python train.py --num_hidden_layers=14 --hidden_size=448 --num_attention_heads=4 --num_key_value_heads=4 --head_dim=64 --intermediate_size=2240 --vocab_size=5684 --hidden_act="gelu" --norm="layernorm" --norm_place="pre" --norm_eps=1e-06 --positions="learned" --qk_norm=false --attn_scale=0.125 --bias="all" --tie_word_embeddings=true --parallel_block=false --init="normal" --init_std_qkv=0.0152 --init_std_o=0.00288 --init_std_up=0.0152 --init_std_down=0.00288 --optimizer="muon_variant" --learning_rate=0.00769 --lr_mult_o=1.5 --lr_mult_down=2.0 --beta1=0.93 --lr_head=0.00255 --max_grad_norm=1.0 --warmup_steps=200 --schedule="cos" --final_lr_fraction=0.0 --batch_tokens=[32768, 65536, 131072] --max_seq_len=2048 --doc_mask=false --train_tokens=444800000 --max_steps=6877 --dataset="wikipedia_en"
MLP neurons of a small language model. Each row is named by its layer, matrix (up: input weights; down: output weights) and neuron, and shows model dimensions 160-287. Each number is 200 + 40 x the weight over its row's rms, rounded and kept within 0 to 999.
After each neuron's rows, "fires before" lists the tokens most often just after its 100 highest values on Wikipedia text that the model never trained on. A number after a token or word is its count.

L11.up951,250,173,206,246,191,174,244,243,136,193,261,146,240,231,158,154,172,169,195,219,204,203,239,145,185,283,221,216,218,223,189,236,125,176,187,231,170,154,251,223,227,180,169,207,261,175,211,202,284,170,269,155,185,215,132,164,200,138,210,164,156,177,210,224,215,208,183,128,182,178,172,258,162,206,221,180,168,194,169,168,209,298,241,182,182,280,249,278,321,171,193,229,212,188,175,186,184,222,222,242,196,220,131,218,171,156,127,232,231,244,154,175,135,240,227,201,206,316,268,272,133,214,246,206,169,214,236,193
L11.down951,268,285,244,226,249,195,214,288,230,174,220,151,179,219,145,219,170,198,254,207,224,196,162,224,205,181,237,201,288,242,260,195,191,199,208,173,173,183,180,227,199,230,246,218,259,217,209,256,193,220,186,252,233,223,241,245,205,259,156,196,199,226,226,222,262,197,207,205,147,202,138,157,186,221,282,144,187,130,168,212,201,141,183,238,183,162,196,266,235,226,198,179,286,172,150,214,217,236,155,273,187,121,186,191,265,265,212,257,130,222,278,174,235,244,189,188,223,191,224,245,272,260,222,207,165,189,229,159
fires before: " |" 84, " |\n" 5

L8.up1949,228,151,162,157,187,231,213,191,194,202,241,199,197,167,262,194,207,167,204,227,213,184,225,114,223,227,216,119,181,275,160,190,183,236,237,209,274,199,151,174,228,196,190,164,200,193,195,190,148,158,211,199,123,190,175,233,244,175,176,161,163,155,235,195,189,185,268,243,220,205,213,187,171,161,217,203,191,193,176,253,199,198,172,158,221,179,191,199,191,284,182,231,211,139,177,227,242,183,157,159,222,190,173,186,200,111,245,195,223,159,193,107,159,207,259,199,148,261,195,229,183,176,139,196,241,262,204,206
L8.down1949,184,159,160,202,144,242,215,164,192,127,194,188,96,245,181,211,175,309,236,171,173,193,288,140,180,219,288,230,179,182,197,186,180,187,247,195,165,252,263,190,150,170,181,190,225,284,191,270,249,224,214,259,275,186,131,151,205,135,268,171,242,202,218,253,200,264,185,246,206,162,170,147,114,179,257,186,222,118,232,191,219,152,179,310,197,219,135,158,160,153,207,233,217,214,190,246,218,188,169,195,165,198,191,150,202,266,230,199,239,228,188,166,267,196,265,190,208,198,203,209,239,235,235,253,241,120,190,244
fires before: "|" 35, ")" 9, " |\n" 7, "10" 5, " " 5, "|---|---|\n" 4

L8.up761,206,180,173,220,177,253,190,197,146,234,257,223,167,240,229,240,207,206,214,158,240,186,239,226,161,201,248,149,167,197,212,210,181,187,230,154,96,186,129,224,243,215,148,240,178,254,148,197,195,222,222,199,221,174,178,186,199,219,199,239,208,311,271,187,193,174,159,139,216,158,114,208,146,182,143,261,124,143,169,185,200,227,216,182,225,213,181,152,171,227,169,205,170,230,156,195,248,191,161,165,197,202,251,174,180,276,206,119,149,189,146,208,271,180,205,236,215,280,187,156,213,149,152,143,194,195,212,253
L8.down761,192,192,204,220,161,197,258,206,211,183,181,198,178,235,143,210,210,197,240,195,153,289,216,133,157,190,202,198,155,104,221,205,224,253,232,212,224,241,211,122,156,113,219,306,156,149,226,211,203,185,293,200,174,229,188,188,187,172,181,299,291,211,232,243,174,197,231,173,131,237,119,157,169,280,215,249,193,210,278,270,167,192,167,182,145,137,134,251,182,234,233,195,154,127,191,246,209,209,251,143,258,214,246,259,294,222,147,69,184,199,165,215,171,258,223,219,192,178,195,196,208,170,166,196,206,233,147,117
fires before: " |" 41, ")" 8, " (" 6, "." 4

L11.up638,110,145,168,235,149,177,205,198,151,140,254,171,241,240,237,200,138,213,232,144,257,206,241,159,200,128,262,215,157,241,204,251,167,217,233,140,206,159,216,232,275,138,145,278,255,209,233,235,147,198,217,158,175,187,151,249,188,201,195,167,187,189,174,234,236,231,198,207,204,152,295,200,187,154,266,213,224,110,228,224,153,226,222,260,261,224,180,216,161,220,159,204,247,211,130,173,112,170,192,249,86,204,118,175,200,195,143,186,269,201,184,169,193,170,195,231,130,244,247,197,174,131,169,178,159,221,177,209
L11.down638,256,161,229,202,204,196,75,262,159,166,199,157,215,246,207,208,208,190,204,174,244,155,246,208,246,239,219,235,188,267,292,173,195,192,190,169,139,182,163,208,212,169,178,149,193,207,201,194,122,219,157,215,119,158,168,249,142,140,172,202,241,170,228,263,245,194,162,204,179,208,109,245,172,165,236,226,184,180,173,235,197,216,225,288,203,215,168,292,160,173,182,253,197,139,152,220,195,203,259,175,135,251,184,203,192,180,178,194,255,199,148,220,207,178,180,210,200,244,241,190,196,185,171,275,87,238,183,215
fires before: " and" 38, "," 22, " guitar" 4

L8.up690,196,211,202,191,206,189,201,146,187,239,175,221,231,241,259,219,242,196,154,222,251,185,187,224,153,179,182,293,240,242,221,192,169,228,222,178,174,239,186,211,159,221,241,120,172,178,180,228,210,241,202,230,126,245,308,156,222,207,216,183,269,121,168,155,172,189,168,213,282,206,249,124,210,172,177,171,133,196,146,214,198,210,205,198,258,119,185,178,176,257,185,172,217,208,220,161,193,92,224,182,203,130,187,231,202,254,157,216,155,188,235,182,151,201,155,233,273,254,248,214,224,257,162,155,233,122,211,220
L8.down690,165,133,192,225,192,130,206,249,178,256,165,203,263,243,189,228,274,193,178,220,170,192,220,237,297,177,191,227,268,237,194,203,199,298,177,215,147,214,131,227,189,200,222,91,164,237,153,210,187,220,198,272,135,170,231,163,180,314,144,165,234,215,249,189,151,220,161,247,200,168,155,261,184,173,119,206,198,229,211,185,253,85,146,237,191,165,192,194,262,129,137,210,167,242,177,214,224,172,185,138,239,160,240,136,153,231,217,263,138,154,258,199,193,247,189,177,217,242,194,229,235,183,208,218,200,165,191,155
fires before: " of" 57, " in" 7

L11.up497,212,198,259,269,213,249,180,192,168,173,154,200,200,232,168,138,269,180,263,212,222,126,253,177,295,292,184,159,195,161,250,235,196,212,234,233,137,297,203,183,214,164,194,170,219,211,156,186,202,172,247,233,232,164,143,223,172,207,172,216,232,163,188,194,252,189,175,198,215,214,175,197,164,196,177,220,229,194,190,253,247,203,216,201,179,147,226,171,249,206,285,240,194,243,231,138,142,176,140,220,184,167,332,164,202,179,175,240,231,278,170,244,307,132,244,230,196,152,217,216,227,246,215,239,230,224,196,194
L11.down497,209,194,275,242,154,240,222,217,234,251,181,167,272,150,177,116,238,151,143,174,144,195,163,188,201,115,85,147,199,216,180,245,236,221,207,196,216,148,218,230,233,213,259,222,158,133,175,197,163,199,154,192,163,226,201,187,229,164,174,254,187,181,235,168,268,223,221,175,212,194,241,266,179,213,123,159,238,235,145,203,360,243,207,157,209,125,142,260,211,186,226,203,243,232,183,263,277,211,196,223,147,173,233,211,218,190,226,208,109,249,197,175,166,189,265,163,138,156,164,236,152,198,135,194,171,239,243,163
fires before: "." 59

L8.up1151,163,168,248,248,240,96,201,280,221,150,176,286,198,179,271,169,199,184,242,168,229,151,183,147,218,265,236,207,191,237,275,269,187,180,282,218,219,180,206,143,211,196,172,203,201,195,151,235,169,223,161,242,173,221,253,206,267,236,193,255,215,218,236,122,159,214,207,144,162,180,136,151,180,164,247,260,219,239,175,152,223,188,216,178,183,234,205,188,185,184,141,231,192,225,159,178,207,162,218,178,276,212,170,121,199,120,121,241,188,247,130,184,156,232,110,187,198,141,207,203,231,145,196,266,171,218,181,163
L8.down1151,249,254,100,192,180,266,186,165,167,230,178,170,175,148,215,176,197,205,209,195,262,170,194,263,123,121,177,292,203,250,212,190,184,223,190,236,233,181,173,171,220,136,134,238,179,248,225,156,188,203,208,153,222,190,184,201,176,193,167,226,150,129,299,215,215,199,215,173,175,158,237,221,124,214,195,205,252,125,222,260,275,211,189,170,224,180,269,204,175,224,173,231,256,261,235,118,243,117,182,210,243,205,262,192,227,213,211,135,257,208,132,278,113,203,239,269,196,218,207,185,196,225,209,157,214,149,272,224
fires before: " |" 25, "==\n" 10, "\n" 9, " |\n" 7

L11.up1275,227,191,238,154,254,217,148,170,206,299,205,205,230,141,265,234,213,223,134,168,236,219,216,132,194,146,228,168,235,187,280,228,280,156,188,182,187,190,200,174,157,217,147,200,223,260,79,254,246,223,126,197,198,129,253,176,133,171,221,129,233,198,231,186,197,192,169,195,265,162,142,194,249,281,185,253,201,211,187,222,239,223,191,219,221,240,235,235,164,201,186,256,181,168,144,196,139,135,253,240,219,178,235,171,189,263,289,255,178,318,190,181,153,213,192,206,244,185,88,265,188,192,171,247,260,208,149,211
L11.down1275,226,239,241,155,124,204,211,173,138,249,240,148,164,141,152,183,160,255,183,161,155,217,236,187,150,215,212,229,172,231,216,123,203,180,168,261,265,184,149,170,258,126,242,239,159,246,218,269,268,156,147,273,231,220,188,175,249,225,211,188,190,262,208,156,272,219,188,231,230,302,153,274,315,201,219,234,301,143,160,248,247,250,192,209,235,135,131,122,234,155,209,207,194,217,229,236,211,108,239,205,216,184,205,186,193,189,179,149,225,167,200,248,261,105,238,282,233,188,204,157,221,217,208,229,231,275,179,196
fires before: "7" 19, " to" 17, "8" 14, "6" 9, " by" 4

L11.up540,138,251,252,218,172,211,222,150,175,185,257,188,166,188,165,250,260,182,211,263,201,237,237,177,272,258,181,214,203,232,242,170,203,208,178,215,260,242,300,128,207,155,211,187,172,244,187,240,187,133,241,228,190,226,139,215,205,284,172,186,214,198,217,222,182,221,229,295,256,189,141,138,219,198,175,199,120,245,214,230,195,242,127,220,241,208,172,181,177,290,178,222,152,206,233,139,248,193,149,233,160,163,173,220,216,170,194,171,158,160,250,191,118,163,212,175,252,176,171,234,225,165,196,216,220,181,136,209
L11.down540,243,170,186,224,215,235,185,292,213,171,230,284,153,115,193,259,266,296,180,252,166,216,155,149,147,285,163,179,245,185,146,204,168,167,222,208,230,187,245,168,168,153,199,188,159,304,255,264,180,147,202,209,184,159,213,162,249,186,294,155,164,261,224,247,216,206,281,198,215,226,154,297,214,192,187,182,234,229,199,211,306,194,210,173,223,236,193,178,165,174,189,256,232,203,246,233,249,259,318,197,207,235,187,261,229,183,159,210,137,181,140,162,176,248,196,196,259,194,258,164,240,194,192,195,154,152,250,213
fires before: "," 36, " the" 13, " that" 7, " \"" 5

L8.up1291,208,234,141,188,222,218,200,200,190,231,106,147,141,248,241,100,201,204,200,229,219,183,205,218,178,311,163,203,259,192,191,179,196,226,167,227,186,212,218,170,274,207,206,202,164,226,241,207,143,236,175,209,211,240,204,230,187,257,247,210,268,134,202,145,195,134,230,146,245,164,159,257,163,127,186,258,237,214,192,195,257,192,194,190,226,199,246,204,100,222,210,176,211,159,92,170,197,189,199,241,249,206,251,227,151,185,325,189,200,172,287,225,117,139,203,225,221,153,274,175,269,235,252,155,210,156,250,228
L8.down1291,259,175,211,177,140,206,184,128,209,167,242,171,195,205,190,205,196,263,150,292,246,193,190,178,195,265,198,206,212,230,161,185,188,252,216,231,243,208,166,260,228,201,227,162,111,243,230,200,164,207,138,272,227,229,237,168,163,274,225,303,235,157,170,211,270,145,214,205,251,200,207,147,171,287,222,232,234,266,222,193,186,235,219,174,146,212,203,155,144,188,156,242,189,217,142,130,217,203,315,197,222,238,251,178,207,223,216,160,244,183,169,186,202,180,209,239,249,139,201,206,222,194,263,203,137,155,258,149
fires before: " " 47, "," 26, " October" 4

L11.up599,243,82,230,233,143,189,165,142,255,187,154,145,191,261,208,201,239,167,204,251,217,182,164,135,232,194,272,244,140,234,228,131,153,195,140,170,218,204,212,193,199,220,129,232,244,146,201,215,188,253,218,194,204,233,183,200,136,187,178,166,247,140,189,199,244,201,265,133,250,197,160,168,247,205,231,152,158,245,248,213,245,248,185,180,208,153,221,147,149,237,207,200,179,209,206,131,170,214,154,109,227,211,273,179,228,176,191,156,202,146,245,271,186,188,194,183,240,185,222,238,251,232,182,135,139,240,174,142
L11.down599,239,230,187,241,186,252,138,256,187,189,260,174,182,165,165,200,222,161,170,231,218,195,158,291,236,142,253,245,74,158,252,137,155,206,166,161,221,204,274,216,164,202,160,264,106,217,257,148,226,300,149,162,166,190,136,175,234,125,182,242,277,159,286,194,222,259,194,248,220,197,194,116,267,256,134,229,139,184,214,158,224,235,207,225,199,176,242,109,154,238,226,162,195,167,238,220,145,202,224,224,175,168,201,236,175,197,201,200,199,171,235,226,203,185,262,159,240,112,209,210,218,170,104,164,151,189,200,203
fires before: " " 32, " July" 7, " December" 5, " September" 4, " March" 4, " November" 4

L11.up1194,187,232,175,254,205,187,216,116,134,253,175,177,178,217,250,189,221,222,149,181,224,134,176,153,222,154,197,269,235,234,212,158,137,200,208,140,211,186,206,228,199,243,243,205,209,191,203,169,179,193,251,242,178,182,184,193,117,226,270,129,215,185,216,177,203,254,222,135,192,170,232,246,117,184,185,192,202,205,198,208,191,125,228,169,166,223,210,218,196,198,188,247,258,216,229,112,255,134,215,112,254,182,260,205,138,182,184,206,207,185,293,130,216,293,190,194,129,207,164,239,177,250,148,276,220,256,145,147
L11.down1194,172,149,272,164,207,149,266,212,208,150,230,248,173,173,265,250,161,239,150,211,118,218,222,239,154,193,192,175,268,224,194,139,225,218,215,210,200,210,260,268,201,160,202,201,197,166,205,187,214,208,152,255,244,174,236,199,160,233,264,175,195,226,162,199,226,231,174,235,259,99,168,223,271,158,200,217,173,296,214,224,243,173,296,165,225,211,134,213,181,108,237,218,278,212,219,210,154,188,219,190,182,213,177,200,165,217,218,198,184,193,201,124,235,210,194,162,214,253,174,201,228,174,232,164,190,255,158,220
fires before: " of" 46, "ur" 7

L11.up3,199,246,271,215,237,216,204,207,254,219,173,210,190,204,173,156,235,182,190,149,304,221,215,235,238,96,268,218,164,233,185,208,193,134,220,204,150,179,175,176,167,228,221,175,226,312,273,211,216,278,221,133,222,243,219,211,191,225,206,275,115,193,184,172,153,181,135,123,199,192,218,185,135,296,211,186,182,242,178,159,228,191,206,212,171,231,160,261,177,172,165,223,141,181,224,215,272,176,236,218,207,218,177,283,157,200,174,190,188,142,236,171,149,187,193,181,207,258,223,219,194,206,195,203,193,128,222,265
L11.down3,201,237,183,268,175,167,224,120,188,200,139,265,174,237,239,182,156,294,208,286,156,196,206,237,213,239,312,206,297,176,184,223,223,189,208,218,203,175,235,254,161,252,131,204,219,172,114,176,250,218,163,195,233,185,155,214,246,269,230,130,253,223,122,224,215,236,306,177,194,207,207,220,155,223,178,165,160,186,270,206,185,161,198,236,150,75,171,190,268,258,237,219,207,123,185,143,134,237,180,178,216,199,126,152,138,126,218,221,193,184,222,168,291,245,268,197,148,135,200,198,144,153,182,203,212,302,243,147
fires before: " " 54, "," 4

L8.up1330,196,208,192,221,217,228,229,202,191,187,160,211,243,242,199,195,212,197,280,233,146,219,251,217,275,139,158,154,196,169,144,203,216,130,269,171,244,159,153,278,242,170,146,153,250,179,251,237,189,159,190,202,218,183,224,152,190,188,254,136,198,188,147,238,237,211,217,149,194,173,188,199,169,199,222,176,205,148,204,161,193,239,206,190,262,179,219,260,190,172,110,263,259,167,178,261,214,258,202,153,257,213,220,168,196,188,245,139,150,240,190,272,132,231,247,161,302,192,218,257,196,227,219,208,270,212,244,232
L8.down1330,194,230,263,175,129,198,184,213,153,216,162,217,308,153,158,203,148,213,168,183,153,199,225,230,238,252,198,211,191,194,232,109,220,258,223,169,138,216,182,242,219,205,176,239,165,155,194,234,187,279,246,222,183,189,204,193,128,248,259,251,222,212,206,168,255,241,229,238,194,202,198,298,205,165,292,220,165,233,146,212,224,242,155,183,238,237,137,243,257,174,176,159,193,197,147,257,278,216,230,255,167,186,318,210,184,232,205,159,176,277,213,231,163,185,234,254,200,267,211,157,193,234,225,199,225,76,197,248
fires before: "9" 14, "200" 13, "199" 8, "201" 7, "198" 5, "10" 5

L11.up1412,225,205,145,191,165,161,219,181,228,191,230,292,174,153,215,254,278,135,184,202,292,280,264,144,174,228,216,115,129,245,162,188,200,109,258,220,148,235,230,182,256,247,242,203,250,214,228,223,216,225,143,223,192,223,214,174,139,304,229,279,129,225,230,165,258,253,247,198,198,183,208,159,231,160,215,235,176,189,193,170,208,193,128,235,201,166,189,212,204,139,204,178,158,177,274,203,235,220,150,172,189,230,178,168,226,259,172,211,121,223,188,180,205,222,235,171,192,281,233,142,260,223,264,284,197,266,264,152
L11.down1412,204,174,234,196,185,133,307,175,221,243,193,185,252,119,250,116,242,171,163,252,211,202,202,243,244,208,209,195,218,137,224,197,221,228,172,223,152,172,192,255,231,209,233,276,187,172,220,248,230,184,159,195,213,244,189,272,277,289,213,140,272,142,212,258,211,252,242,235,247,197,234,224,214,242,189,133,185,195,216,209,164,185,245,174,195,251,236,146,192,315,183,274,224,229,123,192,237,184,230,230,224,209,226,209,231,180,175,237,200,262,261,249,223,240,188,249,251,174,216,221,209,241,252,269,267,206,183,193
fires before: " " 91

L11.up1951,262,183,178,226,239,213,228,122,210,237,140,204,225,223,177,295,247,206,130,194,255,167,199,218,320,217,157,156,227,247,232,253,232,221,202,227,252,265,180,303,210,267,174,206,173,175,235,167,221,133,224,161,211,160,243,248,201,198,207,188,155,142,264,171,192,184,171,204,255,177,120,256,203,195,235,234,183,185,246,184,159,182,161,207,214,236,205,219,157,190,177,244,175,184,186,234,189,150,236,174,245,149,245,274,197,199,179,258,259,221,236,215,194,228,205,180,220,114,138,191,261,270,274,215,164,192,260,193
L11.down1951,257,139,133,259,205,226,172,139,169,159,232,203,219,223,210,189,193,171,215,143,227,225,152,183,194,127,271,141,252,226,211,194,207,206,197,190,293,218,237,226,100,236,242,179,178,156,179,166,178,208,194,156,236,236,195,191,190,245,235,223,181,187,214,235,209,229,245,221,235,169,101,315,179,140,214,254,171,155,236,221,254,226,204,165,178,174,189,241,242,189,169,184,196,197,124,216,133,178,171,283,185,107,238,245,189,184,178,229,235,202,189,187,192,119,164,212,206,197,190,254,288,153,178,198,266,302,201,207
fires before: " " 57

L11.up1408,142,238,166,265,144,218,230,163,197,190,121,139,265,237,225,200,235,198,216,182,257,153,242,199,269,154,156,235,164,257,163,178,212,187,183,181,207,233,213,198,288,212,106,173,233,199,242,248,218,295,156,237,187,160,230,171,252,219,220,186,197,238,186,201,172,225,309,232,234,193,180,183,200,197,252,191,214,274,240,259,212,131,209,231,99,195,288,105,134,122,173,208,175,182,221,205,146,166,169,137,176,224,253,207,238,125,174,252,182,246,200,235,191,194,199,194,196,146,236,217,204,201,208,209,176,208,212,231
L11.down1408,181,243,108,153,216,196,216,238,195,215,149,213,207,243,257,287,288,162,221,255,262,157,206,219,149,237,189,220,217,196,230,301,188,143,243,171,186,319,229,145,184,184,206,119,161,191,260,239,211,217,163,218,231,162,208,97,139,180,166,251,186,183,232,262,129,212,209,211,151,156,166,184,192,87,312,152,221,188,271,207,158,134,204,208,151,261,144,254,203,200,166,224,185,158,291,138,205,146,216,169,203,207,183,161,233,193,112,174,216,250,166,228,228,252,177,233,129,215,227,204,214,205,197,173,219,244,200,181
fires before: "-" 53, "0" 11, "|" 11, "=" 4

L11.up1770,227,212,182,181,243,147,207,255,198,148,195,215,184,180,218,193,137,110,253,210,256,205,209,247,238,151,232,218,169,235,174,205,211,206,184,153,265,202,230,154,248,163,192,148,50,89,191,155,210,179,192,216,175,206,194,145,172,174,154,233,179,244,253,158,183,146,214,160,219,183,202,253,206,207,240,203,258,229,171,200,229,158,172,261,209,102,255,191,238,189,151,241,213,181,164,213,203,237,208,246,158,229,268,191,178,189,140,183,207,279,129,185,150,247,176,227,128,166,213,223,215,204,203,194,190,225,207,258
L11.down1770,255,210,209,200,255,179,195,192,183,130,167,228,292,152,153,230,130,123,210,232,221,174,239,155,214,230,190,206,213,141,209,225,205,219,200,288,184,198,225,188,157,231,233,117,227,167,210,239,172,215,159,211,157,214,117,205,245,150,271,255,179,196,228,145,205,169,249,236,241,203,209,216,200,221,159,275,181,162,171,202,183,231,167,176,157,201,158,218,262,108,173,205,200,150,245,228,269,177,293,186,207,179,137,237,196,144,239,207,253,187,296,301,188,208,197,199,201,184,173,162,225,275,247,221,150,217,220,137
fires before: " |\n" 42, "|" 19, " " 5

L8.up417,197,143,182,187,319,171,190,195,151,154,170,266,204,209,214,234,268,147,274,198,204,190,172,183,135,184,195,148,166,198,207,257,159,199,138,191,190,179,262,174,197,185,209,155,178,135,143,198,209,176,206,172,161,181,168,183,214,237,135,284,239,223,237,170,211,232,140,223,160,198,229,236,173,243,214,220,125,268,255,207,236,207,185,275,213,140,222,200,225,177,228,187,218,190,234,166,258,217,106,222,247,197,173,157,211,133,178,225,168,283,192,187,239,244,162,233,224,233,207,151,88,192,158,266,175,194,213,262
L8.down417,173,213,148,144,213,181,178,206,268,162,236,169,267,284,211,218,160,199,255,201,144,224,166,215,211,262,205,279,200,183,175,225,207,199,246,238,170,170,123,130,120,199,224,162,231,129,159,241,227,176,202,182,221,177,191,119,240,182,266,213,182,260,218,225,202,256,142,274,173,186,244,153,186,274,123,183,224,161,173,185,219,217,205,236,236,237,242,215,266,154,191,216,165,255,154,245,145,248,186,209,216,256,182,188,189,219,220,246,264,186,203,241,189,205,208,174,231,262,210,175,214,246,193,186,244,158,189,137
fires before: " |" 39, " |\n" 11, ";" 5